python train.py --head_dim=128 --attn_scale=0.0884 --parallel_block=false --extras=["capped logits"] --init_std_qkv=0.0153 --init_std_o=0.00271 --beta1=0.95 --lr_head=0.0081 --max_grad_norm=2.0 --decay_fraction=0.643 --decay_shape="linear"
MLP neurons of a small language model. Each row is named by its layer, matrix (up: input weights) and neuron, and shows model dimensions 202-329. Each number is 500 + 25 x the weight over its row's rms, rounded and kept within 0 to 999. Numbers have three digits each.
A block is one neuron, or neurons of one layer that tend to fire together. Before each block is what it responds to, as a language model described it from the Wikipedia text at the highest values.

Responds to: Personal pronouns, often after what, that, where or a sentence break (you, we, they, them, he), plus the final zero of large numbers and percent signs.
L2.up244:460502485487494469464519475531491506456467535516488493482514485457511497501513516554524499500477468513507456488472504508541481511477527466501492497482458478503538526517533498489469506489491474508506467509525515506536477506547487485464507499494531503509485482507521504532495515485500498522461445494485499479500499505516516548461498529520494502479502497516485497503453490515501513518433
L2.up380:484491498524531512533515556515481462448464508497497504522569483471524481517477500515483511505502502513518517474528558533512452502542498484458508475488488494504530482501512495494490529496512499483476566476516454547482517477528504533520524521515528472480471548463508501508511526513495512507507488456478544504489468484490465481496478512519504480517497539546492548503512520461503522473441
L2.up390:474501528471515520508504505486511489478475494446512489469485509519530549492479567520487523525514524531512476483512499504505427500492475456515456539512472501464521495463521500488495508540515502462467507503534490517488499538513496486486536514465502520460485525496444509495503542499535531518470484522504518509526425524512503555502511512512504524510474502507495489452506514497513477504494
L2.up447:512465512478500536536480488478526511506504517524499473512477483509418526507423468466509511538523484473491496553485520508490496524469520508493512513496516473506504453517506554470463534479508520470500509494521463508521481510504501510430485500525484487488469462513497483489527488485501493497460557530486552535515506488458497490500498515506471517503510512496506533516479478473483496477468
L2.up487:521504494495540456488490446476456467509510493511500491459466504476488497521539513489492467515511513477510500492512509475477419508508537501483516563510482490459530524484555516518499466502466536516501513522514474553503513522519514523507536537502538507526558520442545508512525529469516516502463520488557485496522500478502513490527532472540502504490483547504498477517500548490509526511485
L2.up495:520480512465505462499469551493497519487469470502489518500505491460488509500510537503479508506503529507500518510507513503517432517537496466510526536471500496470507489497547527508429531476442503539494500489522520484496531485520511507503521562492507510490499523475523505483473484488555499483497524534494507473471488479492517488527494500456501483474462474502518510534543507498484514482480
L2.up641:525461490500477508521516459473470515494490499542491479497442516479500524525454407472523444509499470496487539522492516460491446489482505533450519498508439511497509489509523499471471532507492520510536485449525512492552500472513539520503460514522502485498496471502533493478489453484504507488493499498480497549485527494500546447483495466521520529511502526522543482481486480467483459471529
L2.up1458:501460506513520556507484470539496524477521500504496492477439464529566512466513517490474537502477475523496528498555494493510514475504555503530501502480492468447527483523473517519523507477522465497481489472504533526538494474503496542492505475513525486539517483451491487499513495492516512502554494509514525475496481494505519502554529512511503498511471503474524513494441524506505506499493
L2.up1514:484482445553522520553526497543475491477492526493543513503526484556551492463508513500533519552514508512514481511529522518445462527520554525488476501463476486489495494492520524508487508494509511527465520454489484544542522479530453527462480505465479550513490475502507515594522464526494468506520498488495516461539507514518495486503529477500474531530476471486477491507532517452490526457525
L2.up1560:499488516493497501530452517493475488499488488497494526497479516469491492470517527568477500527519490549484508505450499513487499467519515485501509478505483485497495497496537484534468464458552452488520487524575447501536509548567527523461543500507492500502463505496475437498462543475548532502496507485545466506514498516489523480533464524520500487491503491577521508482504512506535517493490
L2.up1843:461471453536482476510518521531527485435523497456488515490549490470496530510508528507469523516490486517515476512495520520499520470473533503517476539496528492519495470523527489498488525503473494481518484497485501457490534501536492526495483488490523465519494514501549463507483541514507486505497467491519546477463473535495476517499498493512518515477466555551476487540554521460498524495473
L2.up1916:505531475500511505494443442503469461512546508455542511550499461507540544507435512515491502499474515491516558476496506484508443498507482508514462485535512497478511508509546524471440456545523526484511489489504483513484486484543502507481486455487494509489518513515495445533499517509482536490505522476517484548528494510477489491513493533523480487482481491494476474546488447537527512506547
L2.up1963:489482528513517509516571515543505512429454502486470514503466484474532485487487505476492485544494477505507438522492461481451427514494451515478445526487512475522490517517521520532492470507507496515528481511473477510525502529509535494495504546505490559549524458460534480541514551458492502480483457530489504488500537485518517504529504530534490502532471439511494501539509487533482502549529
L2.up1974:481512556542491503505511516500496551465513501485519484512506518503489508524539483490473473519493507479470493556495511491541491485543519490521506484506502495521481538451498497484495478487483512493490502468538508527510534497530476481486506480491534503513530538493501500476503536524534486525471477440518501482492545493513499518491504473487522507510502518524549484455496499482486512516507
L2.up2007:448490497540478532518508511495514539484491504499506534494502490497513492491492511529517513515485478559478511484469534475479466472487494478473477528479487510486544512450495472501482514508524487506502524497485491480498515504550507519534450514544549528482519504469529494490490456526536546482474531454481511526485500490508493520517508505512486539543471449505493514476507487463513505486494
L2.up2011:549519500479479561484506492516481500540522535475502539462490489465502540501489500543525507519530496485530505491505457509531464515546524472539530550475523530499503493486508463465482539478497498511513466450510529540487511480476505537516489481540481488524532508476518520459521513485510498503519528482510468521536499493468510473530486506491506510505489513528508530507480511510483509538463

Responds to: Last digit groups of long numbers, and the pipe cell-separator right after them, mostly vote counts in election tables (109,353; 44,221 |).
L4.up13:517514462477511528509505518542507516486455453502527499515448521535487498525467451498539461531497481512499541477530500511517500511494526463486506464508501494475527516512493512505479489500512484484524456504517514476518496474518503527466521521496529487531434509460527474539469484504495482472516495505530499527550490480484513521505495505518526496484484496496502512448519467519489520431507
L4.up527:508456472493542494516527484518489474498527512523552501480479534513495534526454494507517482521511501464477519501516513547468474552473556490464522512537489446455532500471481521492497495488468477517472510495544542485530494492537506537454542484528475503520455471503496507499525471469512503495504511451488476548536531500479559468524539486473514477493492472444477486512509492472466527466508
L4.up1390:489468476508511494479539528516534483481491496512477507501526503509500496501496435484478454502522518539505516488523534509472491554474506528511486469485496500503489462484517538549503521508490477453532513471483513486512502479530512513520485487522485509527499460469495527477472478507509489527525517494526500504514524491504512477487538497488499491504523535477468521524530509467536516455509
L4.up1482:521481441474462497490452489509473496511516507491548481494446538507482519521500467467481477519497477492477543521538511457500506509508482486519533510483511491471481499486474512538498552466497520549501488502520515490503501491511515516477515483512537514518492497504460477509496494507524497507469532485551508535513530522522548474508541551527489545494517508461530482522501513460515495484549

Responds to: The subject at the start of a new clause, naming the article's person or thing again, e.g. he, It, or a surname after "Born in X,"; also day numbers in dates.
L10.up1541:513559532467499492501465519488484509457553502463437459490499521532531486499494526497559468460485507496478506471485514502550490507477532507463483527533458551433549447492524475465481537475504489514466501500478491483472460509485492492516514481509509516499498518489520502521451500526475540509568490540486538508522506499563525550520484506492499498507483523477495488469506489555501537500511

Responds to: Mostly a capital or lowercase D split off as a word's first piece (Diancie, Doughboy, dice, déteste); also decimal points in coordinates and table separator rows.
L10.up1846:542502497516554516575495528481509501457510465498515515472490497499495490490482499496526514511502522507480482501530457493481428498457471461500503518502509494527494493485461481512504485488489487482481516460489543465467490522475500523520506486513472506527488460497446482486515459500523504519485493511534505464522507475518518529479518500501542522505532507493491480501504482460492548450494

Responds to: Column names and pipe separators in markdown table header rows (Film, Arena, Set 1), plus "the" after a verb or preposition in prose.
L10.up1196:492506511536481485534495516534479461505526500463470475469483494503555501525510497499493478480529505502483518504461509493425511532484488485505496528500526489493519510504471487514491511502528499535490489511544497491462460487492482520441504529489505505495529479541492498545447503501533515476478494492519480444526492500564523475490429494497504500526488475458501536515491496495474491543508

Responds to: Pipe separators in Wikipedia table header rows, especially after a text column name like Candidate, Team or Player, before numeric columns such as Votes or Score.
L4.up412:484495516523529500500532547521485487522481536534509499546499440492492499469506503481531468467477493484528498463496482481502497470537518525521502531498513532551537486497501514486469525538478495484479532519516480535479489451472495488511530509526519539480516493520480501532506486493490492481506501424479467474518538517505465483502477498419481513509486510508521517485491497522504473488498
L4.up1087:504474474495525459548489512512528466516477524465480487491478458519498517512469485487516507570495500518533511482509520543492514501439499512505507518530497514532517482467466494526510510520471501541471487514502502478492495474499487482502542502486481529479525509554508434506534500458541564489511498480508478494485539490497477541489481510450416480548514502482531516513480473499429514509502
L4.up1617:542494513468517477516541506541479472530488538501465536507486479502521497526504515460532493476465483459517492477512521492501512507494521496492442487480495493490524466531504506474493519569501519502512472485497495525474506502492487482516529537498458535507524526518508476528511473498491562497521534506436516503455499528475496539466483492484477490541535507467513509522513499527503473526525
L4.up2003:500508477496489483477509511529507473499494512515498545517520472540489526536544516446489444520521510492525500524478499508472502481492493470523484538520510499497511485510477487488455485519513538492468476508483481482499514490516511503519469475496456514472549494504503554512523454459482557509526472498501549533492549555469498517468520492505481513561502467542523540488487491520565462518509

Responds to: Markdown table divider rows (|---|---|) right after a header row, and the first token after an opening parenthesis or quote, e.g. (typically, (born, (see.
L2.up72:502475490514531510502498494481532458523479529524490536474572492467457488466449489509472518560479455471479522494496499461507505470502491512510497493501522518481469477519475445502524493485520540468479427480470499508482533511539481505457494477487475482486535506471482487489501499491489533521473500460523513538546463513516519523509503524469520518502470466537493506509489541479539472481535
L2.up145:506508548538477532487500495467497471531528475532469466525512507492489475511496530487504526535484485505541521523491522501510543475502547507507456462502500515529529528543523492504476512528502513511482515509486492496489477463485481478568459496508497507475462494516459512509531522518497485546460500521516511498478524485478522501470536498488451461486548483499522519542500507507502489468551
L2.up265:487491486477518506545527478495483484518453498485523492512476551505540494468500478497524469503510462473511503521536487521503507492489472536519483526501523501507528477528512533494526547538528534504570472501511510477544492499509468498465498498530498461475540522512524537499513518509495504479463522496481493519497492490500495481526511505490488534501449440476461438512434517511472501539519
L2.up478:516499547497456499477511542510500477517532499493492513481503501453511500449532530525491552492489536467489515512460487430476528440512482543484497499505516503526447499500509498521512498489453502520459469523486502495496487497496487528484473495518442517514479497488546503480513499493513477518478432531501480513536522481500479502508465444491490508530450492506492507460496534502496512481490
L2.up573:514524546547538505473474530495505474472451509471509459524499525477513490512504535523514481487516501517539491490515519552548507461510501478544505495500484493462511515465535504499478480509581528550481460495468450510517498521527453497452510522519498527475485516532506498494502520526484495550510489519534543520497481485495518449498478520524518495520495480515486557483527505490455509502473
L2.up575:510533495524491536438535501518507498471463514507509531491527531486541469515494487523484447477503486504507554515508496509484497503485437510481479480483479493496537528542547518495455499514511500481415496482508510474493519536480494514504478511498504503449532497496483508502467533482480543492462482506500480494491534516510474499482492462478489484485541481466505501501488513515481484460482
L2.up634:510548479499489502513496490486525495503482499498517507488477487531475507495473482492472539542468440477519514508482480520504484496497513548509506480518510491516533460517519558503474494472523529497508498515491477470491513490493472501460513553484508480498481510505519458468551500521521487510513524502497469526520515508507523471515526505497454474510484502501501562545525501463466468504508
L2.up675:475516531458490506495485471491507505493504513463513474540507511507484527519497548487476496485516502519495500477483494530505509443476477527507495483488496486517464448477473527496491514500482543495555515528546549454507515522552533548476491535505503525507491555459502500490526499469506478518484509494528528489490531497504511519493491549541492505496497490493529466461439512537485468481489
L2.up881:493504438510508493496485534481477524528506498482507516469521495456523497474495498521482499519455533533524493482479517527534504509445493492472500490507531472503488484483499553478476491469518532503538490474536458531469506501498513496493526496524489506469485541533501412476490474534526479499513525525495504533478488507493485488437482486517454516507497474508472554466510572465468518473484
L2.up906:489507502515493505515493522482503473494441473484482525476500476485524500526487488479517463523486475505510464491524552521503521509495496489521523517497495500497450478475517558487466501479570521469490501511521521451500515514492456528513488531538515477515524534514494508493505478516534493504500488548520495554520460498498537494450525437496469508525512473552503483495491567486488478457493
L2.up941:499528533492477547524460522497554508473571503495531474545541471490509490502493518499495502513494487472463511486493457505499482492495429487466543486503501518492442456509541514487480476465486523501517549544500536497494513480446545507446534498519469473498503535435512498530517507497480507509465491510505545512554474503489497490517495501531486516466486492525489505498522510496492493510446
L2.up988:504502498515529480489510491477511483463467470503482500506502486491514459447520454529497490503517476542495502479507525515443506513498468531469467502457506504440500529517502495532474490509540496468493492496504489484500504457474486499504514539563488476497515458472469469482514483549472522492492484508502512466504507498503471474449525470485470550512473509477512516492474489506491485538510
L2.up1023:492474463492490483492495484504522527493475516512485497483492498491503504503447482506527516526488531493523469499515506479504493504531472482535499540513500470507517539504527481480491523433503505457470483479499533478522519499504509439508539466538499478504494509494515458505496483515519529519500536507473544528499477487518471545529505505504480497514480466503497536539482510518498460450506
L2.up1291:494522487514494476460507507505533504501483522511510510432450489497511488536499462469475440489513478542501510486486517502511436504459528469482467488473483492486515456501511502478471455503488492507540497528536505551487507514496487542437498522510523510463486474529506507459467509488503548486501538482484511519541489493526549464467520486482465526499515485494488531504481483471462554459497
L2.up1660:532501480500443484515472473510475514503483532490518486548545512482501510473474455524524479505503479483513473523496541482477516485472467527552529492477531513495492505487486524507520534501497514489492499480433441474499514511501463474489507519511476533493507531500517461478530486502517505523492494503483470481523484486476484504521517516427522526495482487531463515528476513507497485501487
L2.up1814:500536480492513504513513493501481520551523513538483476527465499531475480507527501529469474498526458514529521473540493502494484499491494526505501494489497511472497506505498464511510510485494497471482528471557517448543454520484483485461456464482524475492495524477501492483542465537468467520499508471510516500487511515544503537464498539529434520503539495519492502509433488515513468493499

Responds to: Adjectives, often evaluative, right after a, an, the or most and before a noun, such as impressive, most influential, a formal.
L4.up243:509462520500450513482494540459486451492493490505496500465520505514495510494503474519499434487513476535514496516489505495524510494515499484503533486517513469492493496516500543536465501486526474489534463489498433528500445502491533526470524499520489514494486502503492478495499501564517440483505519481498527476483509526471504493521458469499450522492496474488517488470516530524517486533490
L4.up513:506486498513493558503481523491494464468489487484469492509533467487494528470471488536489471519488541470491508543478479510556465485478512524457466516513490547473528500542507491500481511457538487489514480497514481566473479497478503527494495506528476492485525473519521564498478544516483474517490534507471494475510523487512490491535446500514488483466512516455505490441506532490490476509456
L4.up663:516479460470492514463507508504469507515465463483479442497470498509530501516521481512494500499486515498480510528500518475472579509549461459524471530516459502442550482466525488497490502495498499461480474502485506514529493524528576523545477522506507496514538476490526532539528491534472471480529552476516501532491492514524496462513516481477514532509501458496442473479524514481495495543535
L4.up688:501514467506496521458493542522499530466504482454487484447471515525473518536502507494529515538474470474471486493490509488533493545510525472513522491529461499437509482515510487528523482524473471453460524526528535539516485508526497506516506520531525525508500484462500506505488533500481524523490555459471493536488494501523522486512508502541492489467466494459531486510520506493485477543486

Responds to: Nouns and adjectives after an article that need a following preposition, mostly of, such as result, number, spite, proud.
L10.up1376:499505521482432493513500446500503502538450507460514530526496512481478506488522569489504478516482477466483492526486477485490461494512487509482534498509466474526497481492491517504552486508465505482542497504488513487451496488534479481455484490530478491444483497510544525506514524528534511484455508523479497493494477493510498495490476522557499525490476472500526524503568521483545507478471

Responds to: Column-heading words in Wikipedia markdown table header rows, between pipe separators, such as Name, Label, Partner, Apps, Score, Length; also infobox field labels like Running time.
L2.up236:497523453491547507429504526444456503481475506470476533540517490525528460518496515507513481559493474517463512543558524515493481513489508487496495532506465521481510466476501519513523477509526501475470465502496527527489488489530488527513497515481505475477504449494542515484514481464512524504500516532519512557518548527480526472525507457476466481535499498479526494490508537457481532494483
L2.up498:504514492525509475497483467517525490500504506540517501531516457467533511473504500508539477480473511493492487537507501499503473502471473519494470493485512543484558501514531460480487534536526526494472487503513483534468488484493521534511542481510514477519538495499529492459513509497512527485485489523490467502492566512508458469470506473472458535516489480504451538484482504495468474562519
L2.up558:507491509490527525486501482519493457482512558521502462535469509508502459489503467529468472500536503487479489495496518475474513524523479543552471473529496515463513473475514468475517504530503483520486494497493503472462468519493514477483483466533470444489527521467508464480504528475491510486505491500467506473497522499543475489496451520491464521498424528502482535486503494498472489518499
L2.up594:496506516513520506513467508513507484508521571514510507522507520503557463502512532474514487513525500478502484489521442483493449526505536503498521511508517520509519503499534516499484443526463521500513465489461514472471487489485484511506486530516493492540467462447512529472463452495462475471549533515499496517489496499527468518510485512512490496488472503532512526491513515477524477483491
L2.up597:479489516513501495499486503474509474516482507497490512515524529488536478510492464525503508483525474510499535510491560526466529479455438490470491496459492538481449535538529528508501514518501515468483476479485495521506491475502492494468498498476526490512549512452518467424503458517494507492459495544496469456524502452488483504488493486498450512514512495515504545460486510493532474525508
L2.up965:499482515483502484496499452483528501482523536496522524525519514489513504538482478513517499495469516500499446502508449523470556477485505514459495452477504496502508484466484445440431547490462535492513508480464502466504479494469480511462490520494497506504493493497529486476490474495486539478512447507481532500489572515505457497534474493531495516494513494502472534493523493535499480507483
L2.up1062:493499491481521469496482519506524505473473531488515515513493522492529487521529508496517490522461514493533482483473539532477551509489486516563488492520480515486509491503483488540514478463504512452471525510502487513492503487525509459521519515516481487568474430464501490533490509475465545464470494497466493468505550478518518484487516501487504531473503476484501519462477468540495504480539
L2.up1176:527510491479490519504505481491482481495515486499472487525517493478496485490487503482527484494478450465468484502511551503506537526492515517536523526494539494539469507514509478486477510485518518502501481434499470456517483521503463514532527498525510494477509471507468490515448469490464546459539474507519484533484531495504476517537508498503505525494504513497493523469507513498493496523496
L2.up1352:498504513499512508515489508494518510491490509495502528503521497492483471504515501459514461528522519476463507501479515502482508488528479519516499519485528517516529514512511497522478539523470493500465507483479520473513502528504508467446464506501455472463526532487509478490476515485518486514489514502462527497466514485487497523485478502500482511540513477526490502477492542518487497537514
L2.up1455:511513483491490517493505500500548450513483527541505537527536476486535482504526512515490482521449510500493520481478524505459497508531476498539505492531496554485481483526513535478491529501495527445476441495473529493484495523491493495507513496525464471470445514500540520464467466474498501515528486517441506446451535478484478484472501518522521549478506476538475476451506520516453485509531
L2.up1712:483510480500528478513483515526496478506486516508487501537533512495456453489507521449505537458509497432524464492539481532484502494501509495509483454513531530475506523479468506503466525498494489495513537500499526501523504452463468476497519558530504504528492481453495477521510485477534528517523467519508506493499521477502507486513506466539482490511517485448479531473450520480499466485525
L2.up1836:546504503479494514553503500494521430441484500505481525475456470489479528520542481506557498530465501484459467527482442465493512524502488559502522454521466504516479497507475532495512515496495557462498452467541516513519500483476474505512499499541490504548508506478511476449497470479510499524500521517520497527489514524481473531478470511504454446521534487508514524492479507531500485484514
L2.up1911:548535482485494472531522469480516488486489523490496502516517504561507486467529501524494487529505477540486480506442485453501448527467545491516503532471546530471507539491501498505509473499480515546480494477482504528546535523463492490451522559493489491536489498481513516498501506521526500494494535544510466507486546461490468510464483505466508563503500509507494540532541476509494472523483
L2.up1938:509526506473480484534498476535486498484489522526556457519503523457512514442424493509511475496483536498521511482560500464493501476513521471483545487456514477479516517517494489491468485486483508481515501532446526540480429515449467457528504507488499480479481496471530484481478484521456528464463516526479538490528524518468444491484476467511503484488509492471525556518484504508532458488487
L2.up1946:550509479468526499505455471498503479498489515547496519496503486537525509530490508477506481476477493537536512548524487531491535510482488515543513513541482494493539524500500521515494519531506509492487429513512480525493509482504490497518544493497472445494463481502552476495514518495496520504442542563467520514488527492471464480473526510513517513535500473467464524522476504492449478472510
L2.up2003:500529522491497484506491473507503485470502503489520493510530515455549508487488518515471459491492535509497494509527512535460504454489466569526519504495524547481506510502496508515485497489511499493487509513498485486478464506468440493481530442499538505491566474445466488473444517500462493525486500523470534498488537494518488489470533491522470536516532496474495542494445549548485502531493

Responds to: Generic abstract head nouns right after the, a or an, usually followed by of or that, such as way, place, fact, number, year, following.
L2.up79:512524506509525540509480527478451494490478474501537502449484508474516500506496510544534529521517559506495498453479494486471491508528471480507507452474507486477517485507516472497475476496504486507480487522504471516509500443509497468441524493546537496448479502498498533498509506510512494456508441514505479510504474488483478484456490513475501497467516507538531523470491520500468541488499
L2.up518:497510485515505499494522477517483481498466511495463487530522535502506524485496496510480531475487543487531523504499497512483493497467506564496479464485507475514505505495486478522484493475540507527524492462539493537534541449502494490466516541537451484491456524493440513516535508473495523520492507492508458509521527519540496523492477505451498464480482507499490556531533486498479526488502
L2.up590:482491496479503507487546491472446471494495495480516519459521491486509459513499480499453458490509479491542493471494475496518491500491487524483482489511489479476509493506530517499528487477517488494517487490485483518482484460506458492511496505492501504520483493532509521453513512495495506487499544465481536500532498488481514512541548482500491519485545503467491479502527518478513492475474
L2.up666:460494539492501492512485558484501545467476450515502482509487528476495526492496516503510479511500500475538508492531481482484497466532500490495492452492525502472522524488467502527499497461472486493528507497524464488505483532502504504525470489504528543501491479495538452467486507486545512513502524502487466529480496506515504546511529524556478547519507467520511523499516540523496479488492
L2.up755:515503497517490536505531536483498526438498475509513497500462506504519515492517515485499501504495521472486479476497479494482514519497488456481532546489518477497537517506513489543502506489476465539493445523488505529471465472458536481466487452491511513481501512531482547476530509556542501490473522515465522465513496507543442497456499437527473519496500517510479514508507517524498473505485
L2.up866:510476500539512529533514514515544486498463476506526477462571519493437526500488450502523496536538514500540498469485475487501501498499503521496529481548478470502459498506471481444504503477507494467479546500491491500557498495505507546463489503503516490501509522527514497500468500528522477493489532510471513517494502539462484501486526534511489502523527479530522539463522477486500536489470
L2.up925:533475519519501546496448507508510487503488506495504540516494477517499536489515499501483471512519518489485510494497490498522486479506521479527498502535484480478496523509565487485474532510512512462520475567477517524514458488445501478502480479491488550538469508484508495495492511521465476493485505466509527475488506525531479518478472491499509503531471511526539513463498492514511504527471
L2.up1131:480475513504460560509475491530471476511519505494460513457475491505501461523529501478461546484550478499518489481510530502500549457526493523520499502449469481506495484475505518492490510499495516511577493487515499505502468498441503469484516492511449543515500509503470508503514490503507506467520501495490502528538496505508474518552480487496493551456488532464503522479457494508505520493535
L2.up1138:498551478516459538533500463498510502494503479508446482523506486457509511505529504520482473464525483526507525463520532440460457471534466506492476492545477512462523482480477541490504516464481501490492541499489496508486466485461491557477459521494535495541468500466459512459495533491516542539490493517527486529545507555523516558505527490501473547495523506518540551520518479535484519471488
L2.up1229:491484489485453544469497573505531466448495486508540554487522525479483473482476497481490495465510469523479517506461460482496480491516486479521488460505514502484477489502578514528511472443518481441520506486530513533521516487525524539484495506543514495514480497508506500465494523503543519486496503508499539489532525554472509469525490527497520497519511479497493536515526520517463541487517
L2.up1436:472522534533507516480494485515493454472496524528492554550512541530500495461522479462506490509518480494487504486525516480469494557478493508513452526486461494517497493453474482466503502507499505533529456490485488545474473517503471540486502493530499499492529513462513484495491518517479493505518496446505479487497523512513500487504513532508523508461470494452507506471512494556495526462503
L2.up1565:527547528476497476480485544492503498517496483505516452565480489543493514498486567560486510497517499501484532489480523456487513512540506535498506491510486481508524504491503536520474516435545521481541498480532506502445426525482517487479475504544496508516483537504514500543497503492481550492510471468502494471523512516492483513534471499486499492446503484507545482482516496527523511473492
L2.up1818:544493512476458498506466507517527552488529498462479460475485491490570476488480517519488487554514482515502507463497533460548502492534500565491487461492506457489495462490469522536478486490510500464490509515517521486470513518472502486469524497452487501481488503508508515494496511505497507530511521488531473513518489521475473516512447504482503503482507490491525494475528520472473495513524
L2.up1850:509487482513454533498502515497522482498492488488495507469494467466456503539479471510479489449480494502546465507483502484529505474531460490518516498516495475521463524516479492512514464479550493490472531547514489509508501508508500529486492533489488477477519463492529499474436470481498460497509508495503442486514497492456508570554474492501506511501500485508503518433528498523528454502516
L2.up1985:513509510516477493502501487491493489512503503471538516520477478487492489514552517482542501520560482486476524513474498462551501523529522485494505452504507463483508490503546465479510510537488516508554488525490509492515486500534503494471492498466519521470521489490450489457515508470542492495558517511483510510445512451499533538509467530494456545455498501503495527513564477483508517475503
L2.up2024:510511526476502497503514534522490480516493510523532484515503478511555465486519479477481521514506502493510462518518541539498495496509511508520518464523478499518482504540512502498475535506508474527526493558523557507507444527478505494493542553525495493511490470500456477474493469458450490493522461524511497546521497498504477514463464512518474514486447529484517535485490515496460539462475